Weights of a small GPT-style language model, trained from scratch on English Wikipedia: 15 layers.
MLP neurons of a small language model. Each row is named by its layer, matrix (up: input weights; down: output weights) and neuron, and shows model dimensions 261-356. Each number is 200 + 20 x the weight over its row's rms, rounded and kept within 0 to 999.
A block is one neuron, or neurons of one layer that tend to fire together. Before each block is what it responds to, as a language model described it from the Wikipedia text at the highest values.

Description: Verbs after infinitive "to"
L3.up229,203,207,180,205,180,189,225,189,187,229,173,186,203,228,201,219,230,205,180,206,214,209,190,168,195,218,196,216,175,242,208,200,201,158,196,209,182,157,210,229,213,191,209,181,194,201,210,199,220,184,223,169,227,178,199,205,187,198,190,177,183,216,192,223,206,207,215,220,226,177,231,194,216,195,200,202,187,180,236,232,206,210,192,209,220,190,215,176,167,171,157,207,194,198,214,189
L3.down229,189,186,214,219,263,230,162,210,219,174,214,211,222,215,196,205,215,170,209,183,203,182,180,189,207,204,193,215,178,173,174,187,219,236,210,218,189,218,177,207,194,179,208,193,215,208,204,188,209,226,210,201,190,247,183,181,173,182,203,216,221,164,203,233,210,203,199,246,185,183,178,172,208,198,189,170,212,209,210,203,177,216,185,196,189,190,173,168,193,218,203,158,202,206,208,227
L3.up315,221,211,184,194,234,199,186,211,225,182,192,162,174,200,225,215,193,197,215,182,219,228,204,183,244,181,260,244,192,176,219,200,230,207,186,232,185,208,208,202,182,190,214,211,211,199,179,147,189,202,171,206,220,196,169,221,206,182,191,190,210,185,202,235,195,153,202,214,184,214,228,202,220,202,211,178,192,211,216,193,194,188,199,173,200,223,190,207,199,198,210,219,183,245,201,203
L3.down315,204,205,200,194,181,213,221,188,195,189,229,220,226,220,168,170,204,185,191,202,189,195,181,216,181,207,145,202,208,246,175,218,189,200,229,176,190,211,206,171,232,210,164,193,202,179,225,241,202,203,182,206,204,202,208,186,168,200,200,214,195,200,189,166,228,219,212,192,198,180,157,171,200,179,191,231,181,190,177,208,229,213,227,215,216,156,216,195,191,219,186,176,207,154,202,206
L3.up1334,197,229,169,199,189,200,219,180,225,164,180,192,226,191,227,253,227,219,215,206,166,243,215,212,193,201,211,207,165,174,173,186,200,193,200,202,182,188,223,199,198,210,161,210,186,220,213,147,218,208,219,177,186,210,186,180,188,186,195,183,182,187,212,226,221,218,203,240,242,167,191,193,213,217,210,214,216,214,192,166,175,193,210,180,209,201,195,211,190,191,186,176,202,188,195,196
L3.down1334,183,171,217,215,216,203,181,204,194,235,201,201,192,232,211,217,198,174,200,189,187,164,195,192,216,186,187,202,196,232,181,223,221,219,180,223,197,199,173,222,218,236,199,222,193,210,213,221,197,216,210,211,211,200,181,194,201,236,218,180,212,183,179,181,195,183,209,195,145,187,201,221,191,165,177,180,211,191,222,242,197,261,194,177,209,179,227,166,204,183,171,192,213,217,201,203
L3.up1424,207,207,182,204,185,185,204,215,207,162,208,182,209,196,228,223,192,216,216,209,224,234,180,187,205,210,173,175,188,220,221,238,207,234,199,161,161,207,220,174,166,209,216,202,179,197,172,203,200,202,208,183,216,212,155,203,178,186,204,197,211,230,222,224,204,225,222,264,216,199,198,188,211,214,189,174,186,171,209,220,205,190,171,197,214,213,175,184,183,187,226,214,232,202,206,182
L3.down1424,206,215,193,219,184,217,207,208,227,204,150,203,210,207,168,205,187,169,167,210,164,211,204,206,177,175,240,217,203,179,195,168,199,169,208,179,190,188,199,211,223,199,180,226,190,182,210,173,193,178,186,193,177,186,207,186,201,207,196,172,225,199,221,159,184,187,187,158,200,203,223,218,175,183,234,184,214,203,205,186,209,201,195,215,202,174,226,228,207,198,217,225,205,182,196,197

Description: Clause-boundary punctuation
L7.up286,180,198,206,204,229,201,237,210,195,180,174,205,214,191,204,196,211,192,199,206,207,189,210,192,205,212,213,226,184,191,143,181,200,184,222,212,212,186,222,198,207,199,183,216,219,219,147,188,220,181,233,195,211,199,194,214,205,233,223,194,188,207,215,169,191,167,197,206,199,192,183,210,187,164,205,232,205,192,158,166,205,198,219,213,223,213,205,188,198,203,211,206,216,227,189,219
L7.down286,223,201,194,232,170,209,215,187,222,203,185,183,195,221,225,215,222,186,204,202,198,220,184,202,191,175,201,170,203,212,197,202,186,207,196,203,196,206,168,192,210,209,219,205,188,193,245,222,163,184,167,221,190,205,233,196,224,186,188,206,205,196,213,219,210,229,243,203,199,203,197,197,194,212,189,194,185,209,200,231,201,221,197,199,175,193,191,194,175,175,167,199,164,154,190,199
L7.up309,163,244,173,241,202,212,231,204,193,171,199,207,219,194,156,217,193,194,203,231,180,234,198,214,215,203,201,200,223,179,204,204,195,182,173,223,175,179,225,205,168,177,217,201,191,201,196,182,197,175,189,175,213,214,197,205,199,223,210,164,156,175,163,179,221,223,213,209,207,191,195,168,228,196,188,187,228,167,172,217,210,213,179,192,198,169,221,219,152,197,192,213,219,211,210,200
L7.down309,214,189,203,191,210,177,190,178,213,194,179,200,189,212,183,216,227,172,178,176,199,235,173,228,194,200,199,248,193,159,199,188,201,177,215,170,224,228,184,241,209,211,207,169,195,206,198,209,217,180,215,222,159,230,184,209,233,198,168,210,224,216,143,179,228,185,168,194,186,208,221,195,190,206,174,215,241,206,220,202,187,206,226,221,210,192,209,203,231,213,200,191,216,191,215,223
L7.up907,185,211,192,222,248,175,252,206,203,188,204,173,221,199,204,216,240,206,211,177,200,196,230,178,206,191,209,210,184,190,177,164,186,187,212,207,193,219,237,205,187,208,204,200,215,213,178,224,240,203,196,178,236,218,189,191,200,216,221,199,220,206,172,198,179,178,184,203,202,204,213,195,224,191,174,224,207,190,208,203,223,210,157,234,206,174,231,204,209,175,202,200,215,234,203,204
L7.down907,211,213,193,201,178,211,167,186,206,194,206,208,169,189,186,195,172,170,163,205,203,199,157,219,220,216,199,177,216,228,231,217,198,230,194,207,199,185,184,194,211,179,198,229,190,179,218,179,143,195,200,187,169,186,205,198,205,207,177,201,216,214,183,184,193,236,247,180,202,198,187,220,190,199,238,191,237,208,183,196,197,207,203,181,183,206,183,185,190,208,190,200,191,166,197,182
L7.up1695,188,211,214,213,212,200,263,208,177,192,184,204,198,233,227,216,232,204,211,189,211,187,224,199,211,201,209,191,190,197,184,158,203,162,213,189,204,201,194,231,184,185,196,179,193,187,184,180,238,182,208,189,218,215,152,203,184,166,228,190,176,212,165,182,193,188,192,206,211,213,174,226,218,194,197,225,195,201,191,184,193,214,187,197,214,196,191,194,204,195,226,209,224,217,186,198
L7.down1695,204,187,201,198,187,216,147,178,208,176,196,209,194,196,185,190,188,173,183,187,204,201,148,203,221,188,182,225,219,228,211,202,173,206,187,196,205,213,205,163,214,191,223,232,194,186,211,221,169,214,182,194,195,198,248,190,204,210,161,187,227,198,192,191,201,204,198,190,196,183,210,214,205,206,221,185,242,210,213,207,184,198,212,188,182,203,210,215,175,196,174,194,191,169,214,204

Description: Title and predicate word-starts
L11.up352,193,195,174,185,173,211,191,138,181,168,178,222,212,216,212,204,159,204,192,189,204,166,178,197,238,211,166,227,192,195,188,174,197,164,215,206,202,196,226,194,222,221,209,190,206,187,191,190,222,221,222,199,212,213,174,206,194,192,185,200,184,225,201,214,249,200,212,212,204,192,200,183,211,191,179,231,208,232,183,195,183,189,206,176,200,167,207,177,186,228,201,150,187,188,189,206
L11.down352,176,177,212,187,194,179,218,212,204,217,226,205,210,211,187,221,210,222,191,195,219,168,209,191,191,201,193,245,200,231,190,200,210,189,217,190,191,196,183,175,213,220,170,155,193,202,222,213,200,196,210,198,192,202,238,196,192,210,205,188,218,170,182,172,172,139,191,193,220,184,217,207,181,191,206,212,186,170,219,191,210,189,192,199,204,160,160,190,170,189,198,179,221,200,179,245

Description: Mid-word pieces, song titles
L7.up366,214,211,184,163,178,240,205,207,232,185,209,187,199,192,185,205,177,162,218,191,179,201,166,170,201,203,198,218,205,192,221,223,180,172,197,198,178,219,202,222,220,191,187,187,177,213,221,214,210,189,216,193,180,173,210,182,185,190,185,190,207,207,211,191,190,189,207,187,193,214,194,193,240,182,223,224,214,213,207,207,220,215,182,191,164,220,194,168,208,193,188,198,193,189,189,202
L7.down366,178,166,215,209,208,205,188,190,208,232,180,243,216,190,206,209,176,208,150,221,196,196,190,201,243,199,186,202,169,188,175,193,211,215,192,222,215,184,195,198,203,224,187,199,202,205,183,205,213,178,178,225,192,210,204,175,243,225,218,218,203,208,211,192,176,187,192,183,197,184,197,179,228,199,188,185,189,204,161,193,159,221,190,204,241,179,223,188,200,216,212,179,198,213,221,200
L7.up1316,204,205,217,196,184,234,207,191,183,190,224,182,220,203,184,193,216,190,196,223,193,195,197,187,213,152,201,187,186,195,146,199,202,213,184,257,193,217,240,185,208,204,188,175,178,224,196,227,224,176,191,169,170,229,190,210,154,210,187,191,200,189,187,188,164,198,239,210,226,186,212,203,222,207,207,208,209,180,206,198,162,228,185,179,154,186,216,198,206,184,195,171,209,221,220,203
L7.down1316,172,200,170,187,216,194,184,238,212,220,183,209,210,209,205,200,189,194,213,187,193,205,196,189,187,200,183,200,198,221,246,209,191,186,241,197,233,177,205,207,207,169,211,233,244,194,195,198,165,200,192,222,207,180,188,227,251,197,224,216,219,213,217,203,257,209,156,167,195,208,196,180,195,203,193,186,204,207,201,208,230,179,233,205,194,222,187,194,201,168,201,220,177,188,185,173
L7.up2072,178,221,183,202,202,275,249,166,181,170,202,204,229,206,201,204,206,203,205,200,197,162,191,215,207,207,216,201,216,254,167,217,179,210,191,221,200,219,202,167,189,217,194,196,211,204,198,195,193,220,209,196,199,226,192,187,202,203,204,185,232,220,207,177,176,187,199,206,181,227,242,171,191,188,221,204,184,201,201,225,135,247,207,210,196,228,186,182,203,184,190,199,213,184,190,215
L7.down2072,204,180,224,189,221,174,189,182,244,198,180,219,175,237,192,231,205,214,191,191,207,209,216,174,179,201,189,185,177,186,213,199,160,163,183,182,220,188,203,215,206,168,193,209,174,177,178,196,209,198,219,250,197,198,234,206,180,236,207,209,190,187,206,206,208,199,199,223,190,198,172,230,215,232,158,207,219,200,185,207,230,178,173,182,230,191,210,246,190,159,217,205,205,164,251,184
L7.up2363,197,164,206,161,206,229,199,166,239,184,194,163,214,201,207,183,159,203,190,227,158,214,203,218,223,191,206,211,218,206,174,236,188,223,201,201,180,242,203,214,218,203,191,161,223,206,209,178,209,216,187,200,174,206,202,191,218,206,190,230,191,232,205,214,231,183,213,228,218,233,219,189,205,151,250,185,173,241,179,219,197,218,232,193,210,199,204,196,194,208,203,203,235,172,210,218
L7.down2363,190,172,195,199,199,188,207,224,205,209,197,237,223,189,197,179,179,223,189,196,246,177,208,180,180,195,164,179,197,202,225,213,241,211,216,188,228,203,185,195,187,223,190,194,182,181,140,201,216,209,219,198,215,173,219,190,186,195,207,209,184,180,203,222,182,176,209,236,175,205,187,218,190,199,244,217,232,191,222,216,199,186,212,166,219,173,177,232,202,234,221,225,189,176,196,183

Description: Clause-ending noun before comma
L3.up2127,222,197,184,210,210,230,178,178,216,194,253,206,215,211,220,214,183,222,236,205,196,219,244,173,209,176,152,148,209,206,191,197,202,218,185,190,182,200,218,208,203,185,244,196,192,185,228,167,196,197,177,156,194,205,164,184,182,192,194,172,201,162,200,200,246,219,181,200,184,179,208,205,193,214,191,232,181,195,184,181,227,206,156,200,193,214,185,216,208,206,214,210,217,208,169,213
L3.down2127,206,211,183,205,183,207,245,213,204,204,154,166,200,199,204,214,214,182,163,223,204,190,174,212,180,198,246,226,182,172,197,208,152,155,201,184,215,204,214,189,189,238,163,177,196,223,190,237,223,179,200,198,181,202,213,224,198,192,205,175,190,227,233,193,174,207,185,219,203,178,191,208,188,217,196,186,227,225,186,211,242,206,231,249,175,191,209,197,180,167,203,232,222,178,186,195
L3.up2153,169,169,193,229,205,208,199,215,211,203,171,198,206,198,220,233,219,208,183,216,203,205,202,199,203,199,234,222,185,197,206,212,182,213,167,153,207,219,215,168,197,206,202,225,198,214,199,203,193,236,215,190,156,215,208,224,219,223,208,217,213,199,189,192,207,186,187,219,207,184,206,205,220,205,181,196,208,203,190,201,217,210,198,235,168,209,204,252,194,198,232,202,196,190,161,200
L3.down2153,223,247,201,200,198,201,203,190,187,224,216,180,175,233,197,182,202,186,196,194,199,204,168,201,194,241,184,210,204,203,173,195,208,151,227,204,187,185,210,218,193,194,214,182,182,191,218,188,217,197,212,180,233,216,212,203,226,202,178,195,202,218,210,172,207,218,211,183,223,185,207,174,162,204,190,200,175,219,219,195,170,193,213,172,235,198,189,189,193,205,188,234,208,237,232,167
L3.up2285,190,198,210,249,171,216,217,210,203,224,211,238,229,204,206,210,215,210,179,205,224,209,205,193,199,171,200,225,190,199,193,193,173,166,184,154,171,181,204,193,201,185,212,196,239,191,188,184,183,191,208,193,195,170,216,176,197,227,205,219,202,225,209,210,178,235,216,203,183,186,203,189,190,188,190,206,187,193,188,193,178,179,194,200,197,212,190,238,184,187,227,220,254,202,179,200
L3.down2285,187,207,199,218,192,186,227,196,222,188,231,147,188,210,159,217,197,163,185,211,209,205,215,186,201,219,221,188,198,198,174,242,179,205,202,230,184,209,177,190,204,195,207,198,168,210,227,195,198,201,236,181,194,223,208,207,195,218,233,166,187,166,213,194,222,185,181,193,176,191,226,235,222,223,219,158,247,222,208,222,211,227,180,216,178,189,200,191,200,169,220,220,191,191,207,215
L3.up2453,203,221,189,214,186,212,196,196,180,171,220,214,257,226,208,196,215,209,196,195,217,189,199,184,202,177,180,191,193,212,193,217,187,208,168,178,164,173,250,178,175,178,202,203,180,222,171,183,177,203,221,181,215,202,187,194,211,207,213,199,184,211,192,203,182,226,166,214,203,175,205,217,206,207,213,222,168,194,169,214,204,208,205,216,169,242,184,210,184,186,233,239,228,187,165,173
L3.down2453,189,238,187,198,200,213,257,241,200,189,183,181,182,227,178,209,177,181,188,242,185,189,205,226,214,211,203,199,209,182,200,222,194,163,225,182,194,223,220,224,163,182,177,193,190,221,190,218,195,190,221,198,216,216,177,201,215,205,197,195,223,193,213,152,191,187,223,195,213,145,219,194,198,182,179,184,286,204,206,220,222,212,201,245,184,206,215,201,189,207,227,224,234,201,179,171

Description: Predicate-nominal article
L7.up1015,198,213,228,226,244,196,226,221,220,177,183,181,214,192,214,207,210,200,172,170,168,211,237,188,152,215,206,199,201,162,216,223,173,234,219,181,201,187,195,195,222,199,211,211,228,208,222,208,265,206,187,209,199,185,186,183,182,178,196,192,191,209,213,166,194,200,226,212,237,235,218,183,207,196,176,213,215,219,194,234,209,228,195,221,228,194,171,160,195,210,213,175,248,161,191,211
L7.down1015,172,200,170,187,196,192,197,175,206,220,204,217,199,236,237,198,196,198,179,191,224,172,152,219,218,206,205,203,230,171,181,191,201,194,178,212,208,187,220,208,204,174,203,193,194,192,181,246,187,188,225,196,150,229,232,212,191,224,184,190,213,225,182,196,205,237,189,184,196,220,218,182,208,217,195,202,210,223,180,197,198,174,170,190,196,197,188,224,203,197,192,160,148,225,183,168
L7.up1606,224,196,208,207,212,204,199,208,226,177,147,180,211,211,200,228,218,196,168,174,204,212,167,170,264,208,190,194,224,216,185,185,176,179,181,216,224,219,193,226,218,166,191,196,204,198,236,202,184,181,217,217,185,188,214,187,205,165,174,216,196,200,180,195,219,210,197,206,177,197,236,186,212,206,193,202,221,201,184,202,200,206,176,179,170,250,206,155,194,199,204,200,210,181,201,222
L7.down1606,192,195,233,186,213,192,189,210,189,258,231,228,217,221,241,169,204,238,245,203,206,180,184,219,148,165,185,197,160,185,207,194,208,225,165,170,164,179,187,211,181,225,188,184,166,184,221,210,220,184,181,171,192,207,211,203,227,236,212,207,209,201,214,216,179,193,163,199,221,185,185,174,193,212,198,214,218,216,234,204,199,199,224,209,257,180,182,242,222,216,212,210,195,227,218,196
L7.up2039,184,203,232,225,204,218,207,211,190,180,248,187,218,169,207,209,202,200,195,173,221,213,188,192,231,179,238,215,199,213,195,191,148,190,183,173,190,220,227,179,215,204,195,168,215,194,178,190,193,215,225,182,197,183,231,178,203,224,183,208,207,219,167,187,184,217,192,147,206,179,230,169,189,198,207,213,235,185,192,179,215,206,170,195,173,201,196,183,179,181,241,218,200,214,173,204
L7.down2039,210,223,178,188,193,184,226,196,204,191,185,232,181,216,179,170,194,217,174,215,185,209,203,216,160,223,209,204,209,192,176,210,211,196,198,212,182,163,164,231,205,203,197,224,150,187,193,179,194,201,201,223,216,229,160,196,234,178,241,200,219,215,260,201,222,171,186,204,177,201,230,255,223,189,189,190,212,229,216,195,207,189,198,197,224,215,175,179,205,195,177,246,201,195,201,180
L7.up2508,225,202,238,211,205,211,228,221,178,212,187,189,215,163,169,202,163,196,196,168,207,190,182,175,181,183,213,180,195,192,189,204,196,196,193,174,230,223,215,187,195,173,164,223,221,169,213,180,181,209,210,177,166,178,164,193,193,205,204,195,191,199,192,228,177,175,215,185,204,189,212,181,204,189,227,221,206,212,210,238,189,230,188,191,171,223,237,193,200,172,217,183,184,193,214,205
L7.down2508,200,221,170,186,218,225,196,196,218,181,238,215,190,213,234,178,244,210,201,206,225,188,209,215,220,212,194,197,190,196,163,204,184,212,228,214,175,213,199,198,212,198,210,159,156,232,212,207,238,209,174,220,208,201,210,184,180,186,214,201,176,167,216,229,221,219,211,236,212,186,196,221,183,170,172,172,188,221,227,176,227,176,223,197,204,194,195,175,181,193,183,175,240,227,177,206

Description: Team/quantifier words, table cells
L3.up40,216,218,197,202,173,215,245,204,166,175,195,230,245,209,167,207,236,201,171,212,193,184,207,226,200,162,192,221,188,197,210,198,170,202,183,203,194,211,214,197,223,158,213,182,187,216,208,210,205,234,189,208,198,194,195,169,216,160,204,195,204,193,188,213,211,215,223,214,202,191,197,180,175,199,215,190,180,207,246,225,205,205,192,189,208,191,200,215,173,199,230,195,225,193,198,204
L3.down40,204,166,182,207,231,196,158,214,228,219,205,202,187,219,200,188,175,245,258,173,203,206,202,132,183,215,213,193,190,180,202,212,208,215,187,206,188,165,210,203,193,235,203,206,209,175,204,194,199,166,211,230,224,200,210,206,180,247,203,221,192,219,199,185,169,170,169,202,166,195,202,180,241,205,181,246,207,187,179,205,209,209,193,245,195,188,209,196,229,201,191,191,181,229,217,220
L3.up696,209,182,184,221,218,220,216,210,217,201,222,200,215,216,172,192,214,235,207,166,181,218,214,208,196,186,198,195,216,189,202,159,148,198,193,186,187,173,190,209,247,169,220,188,200,167,183,175,227,197,210,160,218,201,205,189,220,216,179,201,179,191,181,229,196,213,205,183,228,220,172,225,193,186,170,231,202,223,191,179,219,198,190,210,225,182,210,208,194,188,199,181,228,196,177,246
L3.down696,192,217,203,186,210,210,210,185,153,201,181,207,200,198,205,191,192,188,200,219,258,214,222,176,201,193,191,188,191,201,207,189,234,171,235,199,212,222,208,192,158,179,186,198,236,224,192,191,198,180,208,222,190,209,205,180,217,193,220,192,231,223,205,182,215,189,212,241,183,180,237,197,186,163,203,223,198,205,194,183,207,166,170,237,191,216,198,199,197,200,196,189,172,218,235,158
L3.up1573,220,228,202,234,179,255,220,175,205,209,195,228,201,212,221,187,198,202,223,183,174,166,215,181,196,214,219,181,184,161,206,197,188,201,177,206,198,215,178,177,236,172,210,154,213,213,175,166,210,186,212,181,213,188,173,211,197,210,172,202,162,194,209,205,193,190,195,195,184,224,200,219,227,203,177,192,166,185,173,184,219,215,195,209,210,195,211,159,198,158,231,174,209,223,174,179
L3.down1573,210,198,239,166,211,201,172,213,239,209,226,188,224,193,215,232,222,219,211,186,226,214,196,235,171,194,181,191,229,213,168,208,200,216,210,168,224,152,205,218,185,207,214,230,220,222,225,240,190,197,186,229,210,195,201,187,156,206,209,202,212,220,220,213,202,202,230,223,208,172,182,202,184,199,195,217,223,232,212,206,178,202,168,173,198,169,226,192,184,244,187,180,219,195,204,206
L3.up1841,218,221,217,207,198,179,220,186,190,202,189,197,227,195,229,202,193,219,214,192,187,182,193,203,189,188,192,235,213,211,182,206,187,221,214,207,219,222,194,195,208,189,190,238,216,200,231,202,233,216,168,192,207,181,159,199,196,224,193,173,206,193,211,210,215,222,221,202,172,184,194,204,200,247,228,203,201,250,181,178,200,202,207,199,198,237,218,200,183,162,205,203,211,190,174,207
L3.down1841,209,177,183,227,205,230,182,194,205,187,189,219,206,188,209,180,189,231,215,201,191,165,216,211,177,207,189,168,219,202,221,185,211,195,183,198,187,187,202,191,212,200,208,204,152,191,196,201,188,223,197,225,196,227,215,214,195,218,215,227,213,235,197,182,171,161,171,192,217,184,210,192,215,203,188,180,179,192,194,231,194,228,183,188,231,206,198,185,210,248,234,192,182,182,204,210

Description: Role or predicate noun-phrase starts
L11.up1916,199,217,219,209,169,230,193,219,228,205,225,181,185,206,220,191,213,221,198,195,198,208,223,207,142,202,207,207,191,195,243,215,193,208,195,190,187,195,199,167,227,176,208,189,191,236,209,206,231,215,229,209,207,221,216,215,166,155,227,186,238,222,230,195,194,190,153,200,205,219,217,183,190,222,201,222,188,200,176,209,230,201,210,203,224,225,193,205,157,189,226,165,186,195,185,228
L11.down1916,225,177,217,213,175,187,203,198,203,194,152,195,199,200,215,179,193,150,214,187,179,191,233,197,181,175,202,220,194,190,167,233,225,210,212,201,169,205,208,217,206,216,178,197,204,199,254,216,196,200,196,233,197,213,216,213,174,215,181,199,208,229,202,229,228,170,193,190,192,206,195,210,185,177,190,226,277,209,198,207,145,197,180,202,196,191,206,237,200,174,189,218,187,196,201,173

Description: Clause boundary punctuation
L11.up38,202,201,219,208,196,181,223,175,213,200,187,250,208,194,180,194,218,205,207,187,222,203,198,189,189,174,203,205,173,222,196,183,195,202,213,209,201,179,209,190,229,183,172,224,205,195,194,182,196,157,196,191,185,197,204,168,188,203,192,180,208,183,205,243,172,196,196,166,194,160,247,151,225,194,183,217,198,213,180,202,206,198,144,188,173,211,205,227,199,208,199,198,225,185,167,190
L11.down38,197,232,207,202,182,210,183,173,201,185,208,172,218,205,205,215,167,214,184,196,196,199,212,185,222,215,212,217,177,186,231,198,164,184,205,195,180,237,213,217,170,207,193,190,201,223,204,217,219,226,170,190,171,195,229,200,188,199,205,203,223,185,203,216,176,233,163,175,182,148,142,224,183,196,201,188,221,163,235,202,156,221,227,202,216,188,229,196,208,191,215,188,186,214,210,187